config.yaml
n_head: 4
rope_base: 11400.0
bias: "qkv"
tie_embeddings: true
init: "normal"
init_out_by_depth: true
weight_decay: 0.0
lr_head: 0.006
decay_shape: "linear"
doc_mask: true
MLP neurons of a small language model. Each row is named by its layer, matrix (gate and up: input weights) and neuron, and shows model dimensions 0-255. Each number is 128 + 32 x the weight over its row's rms, rounded and kept within 0 to 255. Numbers have three digits each. A neuron's up and down rows have the sign that makes its largest values positive.
After each neuron's rows, "fires after" lists the tokens most often just before its 100 highest values on Wikipedia text that the model never trained on; "fires in" lists the words (lower case) most often at its 100 highest values on Wikipedia text that the model never trained on. A number after a token or word is its count.

L4.gate320:153169179110139116182154171068084106154084101088142109186173064107173090167105076098069164149118130070090137192104143188160131138160138131096159117110106134071063134132147111112148130130169149131141122095176124097090145132133131171120164088110128154147099150120097140148151096087077077120126187063171141166131143129064045112182199124156166136132171153173090125147134104123144164082127171125105159128170110153103174074139108095130092141137141174125141182095162183159151147123143107138117175136133089110111125107171116128091158144089152166128121122176113166121046116073157065103158168196153127119121113137146116173111053126064098128121129136142141117180182071105141160181122146113114128116134168198141117160105119112089086133138102119165147115155156115099113174098140105
L4.up320:157137144123101158121095056181134144109110206136187073116145141120191153126151154141106157102164132186147160099170154072193138107124119117161085109128176115138175072106140153153116159165100094118089107138090199136127195109114140175152116132114144073121091052111112120112121202131128142089140078142147123105096124139109086147176132171181119148115123101063187164140165156160097083107133147126137112125093095090119136091070130150147133147146116121098127159126118096157131099133168153183080122107102135165149115126204061118088173191114092167101081161155179149153169129182152125150151182179145167113168104119128112127131183147121162136133156138123122132076105174170126160125130143153110051115084143107098170114157146106154090146113081158098146081163164155163173061074155090
fires after: " " 100
fires in: "0" 74, "1" 9, "3" 4

L3.gate102:226093129123128089171151131158152130120097150078115111079150167118152098146151154117161161113140118147165119118114163108129115204103152135111082225126149147108107114126178156135158129137101124134122126181066151126186154079178097111107127217099080180135161087081139140137107112091103095105180128157158127110174103108121152086116117138127141187146103128132124166107135147091169159138071155104116115102121052070153141157137097090133135151044136148108096095155103126162124148114151171118073099100156133127133158145101156150111091107149115115184181200161129098182108150130133099166102195121098121099091137118127124133136067169087063148105140118092155147113104071134137100160146087056144147133097104071115064143072085133049084121157141114181075152109114144114135088175110138
L3.up102:123105142083103146085082097168121163129095136150149100102112143094186126137172203096123159100067142136134114147142192121116125114149103149041104136071108123103108075135150130156160153092146068113088227159108169136137147179121088172124144088102098153112150106108148136070177130106125108096160128072099093167146150114072085125124163118160102092054160126126115072195155123100118133133179142130147107181066084089087155130123068181133119143150078125087141149175158107184153155107188123080068134096181123160132172094163115163068112132105152085158148151143089119086083123103152102125157144113158116150194175144107063107117150143091160132100074141122123133065140078139159157144125113103116154060106078110114105149109118148104082122147112121166124108123116079132133118147110070
fires after: " the" 39, " his" 8, " The" 6, "s" 5, "\n" 4
fires in: "first" 83

L16.gate234:101101134143117182146154150119148101151122118158171170116175205094134177229145127141121121150092129166105173098092124151149091134143153054150137134101134101144102124078101084143117132145125176131125121203097146156211119145118141131156115177119114159139090073129141098060095121115088056077112118135202156145130105061133134118125106144122104177152156118144095129093132137083127121120111185141112194144114026126112124107169130124170161136142082134099134139095102122129117107123157102092129141136118188161074109100145110071153102142144124115134087110120145118182131152127069132210110151076151129167042119168134098140117121138188165098203143078169118088095105137142095184169164114111125081147109183088150130094136153130105185081124150147160102109073084132181144104114141093
L16.up234:104077067136175139100116084142190208127147161073136121098068143146215140149038061122086110125089142112156098118111142175131111145119166095128076123102131181148160126120137122145155112059140096110123106176087116109157134123136153154141120107091149190166110137116146152126128112075109128179141165111177175170111127134095160115140087163159115093149167158163133098160084128171135097103141143098112192152085107156138123093219171137118103095133135119107074103078159093142182136133127134122090114190093132132106124071134056127081135183110154125135087150151137100091105119169075154113071030093175102130147143129123140153139125136095127166095141104165134123127115144145088072135134205149161145129107134093142101119140146048176168143108117097158086118122152144108093068123133075
fires after: " of" 23, " the" 18, " won" 8, " to" 5, " in" 4
fires in: "the" 55, "national" 9

L5.gate220:166146129127118146183115105097114130162129158177179123147131173133099137107175116147089145171114099192127123146159160137108153132101071140097107068107151080103121123144129070113087097052125095109146137173103149090181055106159109103140138107142109094092159102071086192158127118138102094088134205139134130136121126156080077043159129110159107159143136108120153124120152144139120158133105199095133183114078170051143162132081102122070159175130141127148105138045095101118098136145141137111142174111164130158157148092174079071144157159167109121133146143146058124196171123105118115065135160184127128115140076173129131127166084129142109151116118182132111132109081085124177122126110126139153124138089184147123128191130104150143179124174166135172102090147121035168085129093180098
L5.up220:140134110121158105088098062089122144147105147113147121136100167121074114052201145122147136109090159152124154085139113081117131151157138134181113174110137039119123139090168113109141160126142108131087100099089139152146111141140159146089125179131141070204121125113095130161107105092177141103163128191181135164071144121074071098141138085122149166115102150133161126091158165153158090160092090112179183094104118069117135072070106127036116137125126149129096160096122136173151149093173131101095114110156141162166131104102131099153143173180120131147129112167109063148140179212123126072104143163157092070107147152129174165118094162120158152118117169087119100138104040123157141094135122142150092144137158104103077132130094077145166121175159117142125047055108153117100159070117145
fires after: " " 52, "9" 23, "1" 13, " (" 7
fires in: "7" 33, "1972" 7, "17" 5, "79" 5, "1977" 5

L3.gate1:114102163134119177181125136071148168160148109128166121138128175152185125142145108114116101172201105149140071168083139179100138115133126137087134161089136048138064125154132142127094084109117183101187136166190121140095095136128100124103132133095162115112166120121108083168118132205081106100099184134127138135157074151136091072176148116141135108071127146126133078148125112123159200063154159184096162153101144076093119114135155140100095174149112128127125132098100121207153075092185089112211106139134145167128132180169184106113122180153088108052132080132109161102079124163108109117145113136153089164115114116136142055145144144059102150140101149122097120164158181123125147180128128119154221128099135115092153108113153135097159166108167102167138154132092142148178125075102109
L3.up1:111079166119126103171121200086096093088129074127120102117127131103135161146076204118113142131058085147104116132128145148125180094185147125149191179087116134173114091149089129136108083102129153160163171147115171128084104160142074110141089183111141132095151104139156078152171085145134110069142128123163136160141167140121143081131195102147104111090133140095099134192089159170174130095102110174182034174119122107126068155182151113119148133141087137138143133164097147143153110094176117106177166182146166123078097171166139110135173157099170066053118106138147080175112135111190118118137151101132104182124145148084115067138139143088102110150129123085081091163139176100118138129129123141083171107111139143108144104111178119182158125135089096177138171137079161093175169067112126
fires after: "." 78, " " 8, "\n" 6
fires in: "this" 27, "these" 18, "however" 13, "despite" 10, "while" 8, "although" 5

L5.gate106:137130106059104128151117112109136125114193125092161106178143117089134090149129102166082162136121083128142044166166096115115115143150157125137147075114102088154120120117129091102139135170098104158193172156124154100104141144176188158092125111080179048115059127108085145132084127172082088105158180223192100111082106152124094135155090078172123108129112106174176165111159101152138100204112135106101091098149129210143135174070166096157083128160103100159157195140143162142133073178117122166087120127112112137131106116147050140143108126127119080141116176107137178123142112113167093173148133133116163170161156150108127123090095147141149121157135134165162143089143080127173182156136155163127149163078158114107189108132158129116061135125141116161121166163130156164156166184163105
L5.up106:119087124114178142152086147117068060151176153138106114119152184140113163108109095155122119162099137125152151105199077111061151143172155118235078135131117120127118124168132165131149096104162211110123177147045160103139078108201120120119086167127174120113107071077161085073144073182133141121145113141152144111133092103152132140120086092128135139146113099116143139184195145159163141160150103153081201132082159120168088141119100190081135082144081140135146160104161135148096103150138104105192057139073167080099197092133157109160116070170151127159049135128124153144135125105084106113136159071078147127116095138097157183131106115157127121118099081104112158113107176154121162115154135135152155105143100111139092159138109166111133129146114127112063124166107109110101084160128112
fires after: "0" 94
fires in: "2024" 18, "2023" 16, "2021" 14, "2025" 14, "2020" 13, "2022" 12

L5.gate513:124098103134162110113125184167108188171161109201111166107119096152166120123090100141160140214138122137130143103107138163122161082121121116029112169093072054118138135113139112108088124122097161137174159102142102172088112150130143157215157063132176142160123186092029109086114187113150137101138115141120155160128110098130182095159037088148153159155092199151106089134185075089136140141053097149136150131142145146181158122111111084101127098147141119130123176145126170152095101125119084138157114105145147081099118170109167153134146101162072140149166093119130173167130154113091060128153117125085092163084099154091096162142107094153097122104157149162123102118130109136055132134140162126093168122181202060117131140165126120112133094120149098130098120161149146137124160156123140
L5.up513:187161137101139159115135131163192098151136101158154129121117103111120149143126037163134174130076124152139108115095130133105161077124143145125124139082118149146185112081117123094111138169142134206120176177175112122133074095156096112093131133109116110112157115185071095090164146204121119094135132075130162209139125099180130107169087127127140191163149138157141153168134123142105132041142110128103077129128219087126158172190094098085117139149096141082131118205081075129148122118134135106164118111125178068144084098108158092113119131138154129133087212164141160106122134131108104136148149147129150150104110140144111161139132112080136175140116061100142122103150160141199147083092079101169143044096078101117056109163091187110144097138111106179159118108138147100109170143135088
fires after: "2" 48, "1" 23, "5" 10, "3" 7, "0" 6
fires in: "2021" 13, "2011" 12, "2023" 10, "1951" 8, "2026" 7, "2025" 7

L2.gate306:142117166073083117111102173249119178117138097110113149126109087164104139170125090122134115104099186134103139074172133076078122124114108163159137138146145110094135163133104055068115159119155128128118151113115122118124095166141105075108156175095068160160126140121120150122147141170045097116122196070132142161139105141069127136100104157119107126085172107057148118121059147136120131106131108113125126082162089115146116146160072131097175119098106118089088140099163123204107080090070073095144110126130141136151153117158143124075145145108155084101073132118077131162044133151141115124089158183158153150103114104142126111117111198132129113115131116132138123124087151119118159187148063117161147103095060102171089066102069186139134153178123143123081089124077108147154084063128105
L2.up306:135124138172103060108127113134101118138184064175121146121135174143134084113107112107096132122151117126100145148130091168107126137162171144088055085127151176125141123126101156151135043136135103145085177132038122145181120141117145101131097111110132102123115111153219127142092129129163102163112053157115145140130153118102122130082110166107144089097165089104143098125158115152103076117102145125125097132090128072166106112160129164110117173128128126131163087162063107173141063130063231134139061151159132164156118118118101115147143134109099139179108110154129114186142087173197110152142128139130165110113129005126093124154115089107119236141137215119099105141147141158149110182043175155115090180119138131148122127126078099100141133133141110101097109131133142073120113129141166
fires after: "\n" 87, "-" 5
fires in: "the" 97

L15.gate368:168181170163125153170119123129155124104148072197125094126126164103170117156117088122123160063089146178124126099058147123051166077115141081138099183130146090118153158143107134162173138144120176126114152095136101150119116155149099109137155159125192076071122143168140163180135104121148083090154079100097132164072141117120116207116120146137178106092127109116046139128137106116088117101157120147188144065127131117142105128117128083193136172132151111053151080102134193088161114095130098168150134092145099184164076148102107118112077101081136140121139158104162114140132105087185093103094135171120073099076146094108080116068109187147172111128156047135076128155158163074121088119100147140126116080118173163079104101122149095124146131165157127097101163108119170127145115070093124
L15.up368:168125199190125149197118103149157118122115152076075101124177129169167167154073126176051198115149102118094105126137126174085108101134098210170153116134119127158153083158163149134211168110140108064166091153171144117067139162099107127114110116150132176123159096153158166095050131179139123126121109095127118149126148149129114120134141142155151124101185120157143143163078143106045160169118160182136119097086157131115105163144128107165080146124142149081149115170129136181067147127122141171153113084168104141090127178097095092106137125117135097163093155090164129082139124140118124122117128185221113152104126129140114130122183115154124153185117151109089110110131074142144123113173073131169147114150121086129177142098083107079080121182084096181112108142173133115216098129100126
fires after: "," 30, "." 23
fires in: "which" 36, "this" 20, "that" 12, "who" 10, "what" 7, "these" 6

L12.gate189:144138182128114133137093128106128098141122134056126134146121140100142062123138159129084128132103139104114110116132121128137127122117147093138176144191147080112136162092190055072086141215130157130160114161124046118138107064136131142142148098091115179063081122088185099125100078044144121165128188091177145165151100174057131109088119142110183124114103131132100096155120084136156127111120168135155150124140130099189127142151084085145134145144134131111047157152104123116140144108153142134120115065149080183116108151140057115124127170098072123154108097066091125085171184133137085118128129177155067144101100113132130133075122078175136114080102065097123153096099172146113185138167079175126121127148165131125120097147090126115068153128192036117136106138117138112151120083119078
L12.up189:112133087079146138107167182130128109152131124129143121157150111110124149125171206078093084132137097071076138103166085147104141186163149093111098119122140107162146171121106088115113077144057119114105177169127154169126128125141116147045168156185137119152129123113158078128116096099113152112145165119156121074166156124199136087090146102135166138141082141154133116186155089121159081099155119155159127157073086092116097149099104162119191113142149075140088160169103072083176137186169109103097139117094148096093151068106173140085098127126078096106156151158082083102149154144114096205067080138094096172110100152146116193155138112103113141063143115085149115112066118126153121103114130094089106110035127150136096118131126162123110134118144184153118053127160095074085067110120124
fires after: " the" 19, "." 17, " of" 13, " for" 6, " in" 5
fires in: "these" 31, "both" 11, "the" 10, "two" 8, "other" 6, "each" 5

L6.gate388:106146127132086130122136118167108123079162129114096111134092104131096089140110118112132144153114061089125082115106096101111122098097078078055140133132108135113130165079114064118153214145083088131127140147152150157171132106111122112138114074092124181126139136183142156121059120200128087142132094111133117079126144119121136132127101134133112093087156093160114158181086142123134187141126106113129142095156145154102147074151134131071178127127137160128106196108131124137102116092112137111083110056100135146072140060180064038104136079143097154123126115110105110143097225154125164115184151140156135099105146106085125172154175120144128133182141109217165099105159139109105137103057099237114106119147128178166153066136133087109077170174099103121139114090132068148112125080170130
L6.up388:178112181143134159162149172118132139165099104061129112167114159140127110121048127182140158153157082126133118136106090157105131099125107109058130076152147144171192149137116130181101138152118072132117169127174142158129150172097180081145092110104199157059151171125094078123173096128050130105174100205109176139187133077130152102140084166121122143150130115080173071115125088174151205126094157089158141058086132124099164139122153153160109115126129086169119167169155127167126132099101141115119174103145086104134143067137135106139121087081077143103098141155103107145131126121152102167166079140128148127195154142080145152090116110191093113135132119154156160133118106103119148114101133179050120134124163079119115106118191099170126103158125055125176167182154128143100141162090097
fires after: "," 46, "'" 10, "ak" 5, " \"" 4, " (" 4
fires in: "but" 56, "t" 12, "and" 5, "uttarakhand" 5

L11.gate250:123153131148116118073228093098132073168177098179175093088199145079113095096124100114120115074129132100122127152062115171142118092137139120163159110126180171122152145106123111105128109149125155162122090144145096116080093089136120087133079114156155075108072136110113196088119108148132154057091080208124186193135089125179126146142154186136126108145122142065120074117105108134139109058080129067192158108174113165113141137097144100150113130130127109176125109063108149144096160138118176067138169105141140132145124123132115173162125137113138123127109130070088132127159148171184150142134090154102019184108102199160149135116128147133174080143129129128085151157132154102160099156185124133105164090097145101154175114105115144102147112086106090130061112106083128134165105138133106
L11.up250:148108148088159175100087159107074147166121073150102146151099134134125140141120077149123176100146174081183171122130141183089128159144111092099172120093101089075131069071106135191168173130116151118065117072157121068130049165120111169134075147073148148106125168171134129141135092109121164090128140148070099149112172065146038120124166142087150131118158116130108090141108121096133188062149079139134114123116184111083094187129161149106157123136143111117095096177183144130100139101092121124135150174158141073123115169141164059126151193155074152064190127176125128165132170120097165154143151098150109124107147094143106159099117133086167096069084117117113122111107114117162149111132103117141089109147182095106114116166106136144060139104080093129146135137096140093182064100102088
fires after: "." 48, "\n" 9, "B" 4, " " 4, "," 4
fires in: "this" 39, "it" 28

L16.gate280:160176174144124168089131133097135102175105144161160202151140168061193110127078109165148150160127148126135128149124119126127142119121097109064122111198135200113095159132112106166144152081122115128179112161104120089154142104127155071139087129111092143172082110128128136040093102091127084152130170130135170140115111131045060118169153133193082129151136114142173141086211078128174110166121127162123147084109118106142182106082110084152103129148143100079106115125088104116106142122130191094168093160121111153143131112136107058129131121137077081148091108094149101102085132160081133126074180111132118108059086101130154076111147133123147066158103122148137138136069089100153164127099123124099144099081188174132112140111064057111112111178123087109142149103088040128132119099108102
L16.up280:104105105085143149111149090123111185119042146134196131120127165149111143156085199128153216136130187177125171172152186148121099144180063115148142085192129143113099183119137081140143117155155160133140162158171093082090121125085135103136135087090091121147098197197133118131160111148084100125098129114186150093114124157131088170157174145167094155115097143159138176074132087076163137137190130144150165108140092156126147099136145077087090122116152151121121122125126162126114113180166149102156105162094100080134125118130098126144075070102112066168096139119149101116124155113113142125149151151151171085118052131096159154097148175166143125149139112150121197079176137155138179150105170160126112053066120157104115116146091063050127136158134141135183150120119163182122103150145104
fires after: "–" 53, " " 40
fires in: "0" 40, "1" 33, "2" 12

L4.gate149:213095129081123181126161114081148136084139108157154190140157114159075147099165122124174116130064004147107140122139188148179106131084118077080144133134073133105088149115149088086138161080150096140121132061115142115116145112105136149118124100109145140110156126136070146088128082121123088122152144120098149115166086188096102131130145180164084129136164128139162128107156154157136077131079188117132155150096159159128118087097080166094144133150078140120128113087139205125111136142137075128082082158152149095141097119123125118171121148102150084086192117129141131168153053127131065075134170178105111080120139120130182153092112158142145202125168157169110186103174076151018148185123107170096098125102155126119134128143106141152119126129135186171129124151163145130144122132170146
L4.up149:145080056127188075117123072178108105156127098128105127110163103167178096113139133127142130156086135156062140114156140134110120162123129109166085125178150143157155124109101101127094100161178112148129176081092097103150122114166112109165144132155156177172150104140157110127185103094161107116138158084138154073127125134099126199084131135121114125131120149089152115067130068160102039122108141153125176115136099177174114056154136146109058100145142140085165122104153163177117145119137152141125141088143187077126127067141178152129074109117142117121125072151088099183131141199114077159152150130137092094125126121150149180137127108089116135124139157124083168135119144164145133122155122117116055105148152093117100115055080099134129093145164106130165098166147173169224081164032210
fires after: " " 55, "9" 36, " (" 5
fires in: "7" 28, "6" 17, "1978" 10, "1977" 6, "75" 4, "1972" 4

L5.gate392:189090139147164095093147163103133143167100122141144095115064081067090120159090047141126092090132084138107113136114097128069166093097141116105100174137073108095096175121179109068157145136145138092100178145085126170125120143139143139139154180095160119121133138139137102092159147120149098163132191137098097131106188091084133137157152092172147183132145125164083168088156108117062163122096156111154096177156082129154150024141144111111129132137094203165111138126152132160143080102119163130137138093076107076111121134116115179117095108132169141137136122121091112146103146115151140120106192084110102137079104106114206114153091163152101076134151118117109129174161183131073122136152149111153097095094157090116050126171092109114097158110160157126085152172123131115046177034163145
L5.up392:123144155155175157153154137126212122097173118143112122080178120103117122186182156080142140133156141110128144135176119120147115178117153129144161169170107103114159089130052124186163100159117180106085066176143205145122150141139132108104045151168132168191122130149121118120112196128112108177148109107130140135108170130135112158143126115134108153118121172107148140114184119104139087153121126159085135211079149165132138176109105126103109164139110104133115154100116152143143150084075118124088136158123163112114175157099178178086149099112141151150093070091115113189149134149186094151178143089116112104136088138114076097094142137092107182126091139185079164109132102017108114165133117111013142125143128100083165071146077122136114152161102118119160092117144131109194104183095113
fires after: " " 92, " (" 4
fires in: "3" 41, "30" 8, "39" 7, "38" 5, "36p" 4

L3.gate658:163090092091165060165107174169075106087047053204066135134148188103143153133093093160108150102137156090115065153151101156089153116070101140172126165174126140181077160123116157108139106182157167158188161150057154172108165129130168155163132073137134134203131135149124089142103149136093102116131129193101128138121153108143108091117129107129073146125151125138137087132121158120125139117080119166153169166169115175186063167118131106111089121170109173045090145143114176175125092071086133130118105112129184074112133138127150110127088109143118115130141136112116148084153133140124126098128120139154135102118156127134088125097143137165096128178050131164134107160135066144073133157134118051118189164135154082127133138153141134130100131146194110128134134137103073119100144173051158
L3.up658:127149184140154104076157121166145092182121101120125163158148136127121166138113158148110144086120148090116096124118050160139105199165131151125081125157123196143091090193137118172103103145132103145109152142083156113153116162101180205151104113116108173127182131196128168132138094145147100140135112117101150078127144037108121133095125103147118157133154113119128074092073128168106156114147103167135104156115074108147147123076100135143146139123127132146165098167086098203139135090103126138127164119015148125132209098160130097128150121095142133165119184112086206129152101133126099166169121127168168101154119112151123139117162114111141080197090177169111103091135179175142142113097112140134140126147104144105167234141144116142130103117122159092131181137044108073129175091049112
fires after: "\n" 90, " \"" 4
fires in: "the" 88

L3.gate301:100144119131115152153134141165139113115175099140110096147143115109128132121116167115172127135159146169172125081135135090130162081138129137104076057157111092044153081166108135120178105117087163205101144131090132103161091156113133092176176149128120174143148124029159069131163131138071142119122178154167203108116126139128123168122119158101086167068134035103199118153117173099082112117152185160135099131087141090128159091113101147130141135114115106221141136139127138143166168150110153115091178109172151157160126146131100128140147140112120159082176141167133104079162158112088130145054167140096141115077139068106161170156180097139110089236132133142112157096151072125157120130136091093128179111132091097127125090143108167102157157168117148176068079117112154147088102106143126
L3.up301:155194103116071141103161173132120184091195122110147136142132113133208163150089127157074142139164139115144136054150135118184127113182170081097111131123136132144118141166119118061126192118098139100123146159160105157116195130059120124143119183132131139102135138153106186146127086147157143126149129126081144096126101167148185071165103122134191131138145130104117109079121181129133093111081108126155152146105105116093189091144120091119135109134090139120123071187140147117152096130124149176122122197137130148104143201121191156100127123087132120093037109148067084097134090124126177148150078149159165124193128128133094137139054105179102145125126101191096149129169095078141054095158175064100139139136112121087092137115115131159106120124113037184085107143149117120126173128183127
fires after: " of" 28, " is" 14, " in" 8, " on" 4
fires in: "the" 60, "an" 11, "two" 4

L3.gate542:117144149129063181101168118126162112125124123071170093093109126132094066124126110111180147175096122123131136118130114124095129153068176113126148154197105105103102129137124061139134108142121162131204121199177135152120132116144181127196171139148042149156184135160115110126185145128138129127101084150091084141155143146132148145167120162129122133176118139034154122172113116084118131164163142187089084128167115150190149107055139118122153087112081139105097125084074148153098122136171124104137162083110134124101164108128077070123066102148154154137144103150105119137184134151159128118120129142153156111112138158143173172175099137072118097142163104119080151052101152116190145149165122188078196142068169143123120101104106090128156149172121185133077088126167099184159055148116120
L3.up542:131091114136102151135135097150200170095167109087190145141140075087110112125178191067134145108148043194074147090186131128129116108159133199086152151118112125137106147159087152137125082156126078136097108138133103097144111166125070081119180136128116079148142112203163212195131149158078093147175105085131096081114103105100104118101187114110123110105054151133138126138122084149046150088066109114157129160078182126122116172120087110162115153140184123175130113074083120163088153124162143121113098103130229141142136124132160117100133128084125140058110132163086082135141161115134139098134119148128066090089131121097096135150148119068099183178157139153139190113150152088169136126113137156094108148133150132120166108116092081140106129157151145099123149108134115115154173122080117
fires after: " " 95
fires in: "8" 44, "7" 14, "6" 6, "85" 5, "84" 4

L5.gate659:065115171155177177163190172083166158153114156077130148104140119117116146185157110140112077131225101124103111178134130077125117152170097169085167111149086096088143096099087119178172109129094100156172113147165101129072132156148127169151156116151060109153085050129117107176141118135148144129157165106045125137108101126130072170119123147119133082129134119129186169136099167123082192119126132185127094105102157163067119030094098077104155157128133144113135098127123144152191123112114099103123127096120081175090181088157130131109141171087127117110102104174096112147100103115143188111093152130114079120130090144161175190144152177115113177148157136118135124164166171128099106135097137116165134058107122157127091066150108130186110127132165125129122056170144088149098145086141122
L5.up659:138116110055152190178106174131137129070119085142157132100137135164163120176109130130184161105121116152123112117159099161119145113104102194104105121055083188173155151150072144133125090149149144146118149137068144134134072136181160099150147087098147151105146103165131107180160129107152049144158151124167146126155139118117176165105095171080151142181180140174153117174101157168106084133073139187108090088094088075088149084148048146151133123122117069167103140071081112108064101089066087118132104118145137137107130129152117101109180051123121107151130193134113079148115172152175032139113144146130132169152140161134150142068148131076084133127094127080092123133152121098124139110111118105119141091090101110119098166115102137165123100118128145122133107120166185140169208118181097
fires after: "," 45, "." 22, ":" 6, " was" 5, "-" 4
fires in: "a" 86

L13.gate267:095183140118108122137116144152060105138225139151134121162110093095111080162120117111078133110204147086099126140161099154153105124144088120166068119145110212130167191178136144181132121210146148156110027153137128135111151158137170159086120128083131114091074069122104142153133123110113139127168170119110149163143133133118139137139147115188110186157119063111083174092147110140146116128106124117043156111214115163210148146105147092153152146141126121118127171129129086048108170155145101068165132090067115128117083094118101156102115114137118141076108110075186141168138201157108133091141102117137105118101187103090184088114140131118159111147152142102157090129106128162052076110148114152139135149100133130175103173099103120130084147141122143139114095087137099119169140102095130
L13.up267:169167092120167168189106096099118140154119143158123165137142122135086080082119090133151131108102143070101155171136143119083157167179216147179131131124126138118148192103114051111104096163095169129128159144236113143152119102129096161111138119116072140087093100070156112137122187129116098122154208125110116184126175145053147127086137150098142154134157146104109140123120098111139075123108156171102137114134111151182135135137123136149141115132034152101116153163101129143150113100077106086133103121126139175070158118127088137131132102149153100129059114118115115119168184113187109147095127123110151061086175042119157108126139075179193069148187081110124163088154136139121142124065156121119124128102103166114155086161107123090151102153144120171166170107205067132139105096121130
fires after: " of" 39, " the" 16, "'" 9, " among" 4
fires in: "the" 37, "these" 14, "following" 11, "s" 9

L4.gate431:166117140153149122135159084134113124127089121115136136069109103159097155113081113115071116096104104199122179109105064155125065145114138106116145168129132092153061175121099109115139153149142100093135085104129163035132167158083088107140150112103179105103118149058137098153069157105101128148166143105114146107070129159085162097178155090181130119145091198129124141111175112082197071124139116092116137133145142140190159184150169109107061143162120103097150179141197120080180125128161183135082093130058139110131142212108130148157046061146150110123147127130190158153124194142141093165129162083138101123112138143103175145159162146075155165147135115175165120131124113144129166129086121125122141140179178064164118117125127104110098130176102154133177147170082121119148139126153159
L4.up431:166153085112145125130131144142113113159159174109151166102046108112107152133138170119101129126092134126103104097142104193142118085176195133174124108055166117134175098142159129141144157144180118185134174127110061171116111091145130180109126150122134143086073047119144137129119128090160100130115134118109153130096139184062142101146167136169158136068137150091123128156164098148075094107095087159159161129155151116128173137086126156136114157151169145134135144086123137151187078110184149140162136100137118091125087124121153099093174121087078164150065110125142170130120107107141103138084096167057185153196175158090092140067052162133164086134079157162141061095175207147162113149133124143118119101108040132160174111147120125133091090148139136149144097164151091120108124044140098
fires after: "0" 57, "9" 38, " " 4
fires in: "2024" 12, "2022" 11, "2023" 10, "2021" 10, "1951" 8

L2.gate464:084143063123130116087136171086135172098136089150109077145160181167138136182154165147164134105093080134139151145122117153167111154092181131152183114176121082102142073209083109095112157121073146110159159161191097143108136145162096145128048155139111155125138107120118102178153095134082121150122114181161157104114145123115159094106121154129157168055125136094155082110132145079122086052085121131120169118107134106128205133142113141173189108153077083160129036123114127197085142097063098101135124130113084089139152139174124144168151173102163142141167102166134127163125146157165111170109095140102138096079137145078109118169107121142135137088111103131072157093071108223116130133133073082134082111084149085155186174164111140134146089117146149090135153127117159130144122154145177
L2.up464:125113152123106110085129148121129135168160118167187131088147061080086144136135140099126123119170141170084183121119089131124149140118153127070118173127173076164131089152138128107155139128089115187160112106149168159104175156118101116168137130132104168148204060171080124174167106131139151108141141094154093099076143139158151151136071080145161112119135141087178174091080072088141211124061143130114110141118097094114088206092168128128142133136099141085080099138123102098164164148152111127203106163101124146126122144098159100138148124142135107124102092166155166188109092173097124110177100166159106106140079093142101162157108142107079172176093169170092180135136150100126136116163077152081203164172125099176137186077153121062107129064157139151089137071102147122113157108134186
fires after: " in" 23, " on" 13, " of" 10, " to" 7, "," 6
fires in: "the" 89

L3.gate278:144134129176134140136094134131129176156123178114134114124175091126177123136110045186168128168066171137116127132125194134162134098109102110137147072130175147146086160092119118190150118136131149094148129148139097113164105160111146107182181101113103080150082102122106142086118138144099107149094163117186130164057108235109094130146173108146057094079186147120078097109130110128130109120119115131098142170167114095107129089130102067066110135149097160079123137129080162130172138154143174074126101114096122135087166116198018066139153110117059142144135173090137123088148152192109145152142165129115106086077055125135119136050103107156126116162156110193132120170156110138116104131120143163107124071148170103104123151164151103132159151087124095129088112171097091135110117124133075
L3.up278:157121111136174113082114138129093137187132135137195168145125132113144082117130080177151162185148125170188163110127074126078163142119082115130134105151148176136114102132177146122174089102091150105101142096085121150116136116082117152098138138135158130102147130132037089109147118179091143164105148126131158092151155088114087153108142160099179109137175155128080100120152109150141177110146126166060136126187138161149133066126077139109094094133184122126127196096126102175098130144123145030093134142155132144081191083129153123159132123121154095160164155118111197170099067131086098072114128135119123151023147125134127158107164146089127125138133098178115184113101080113129185105063080147097145104092123224116069146137186105109123148167132156122071148072111132133069123131106120
fires after: "–" 55, " " 21, " |" 4
fires in: "0" 55, "1" 19, "round" 8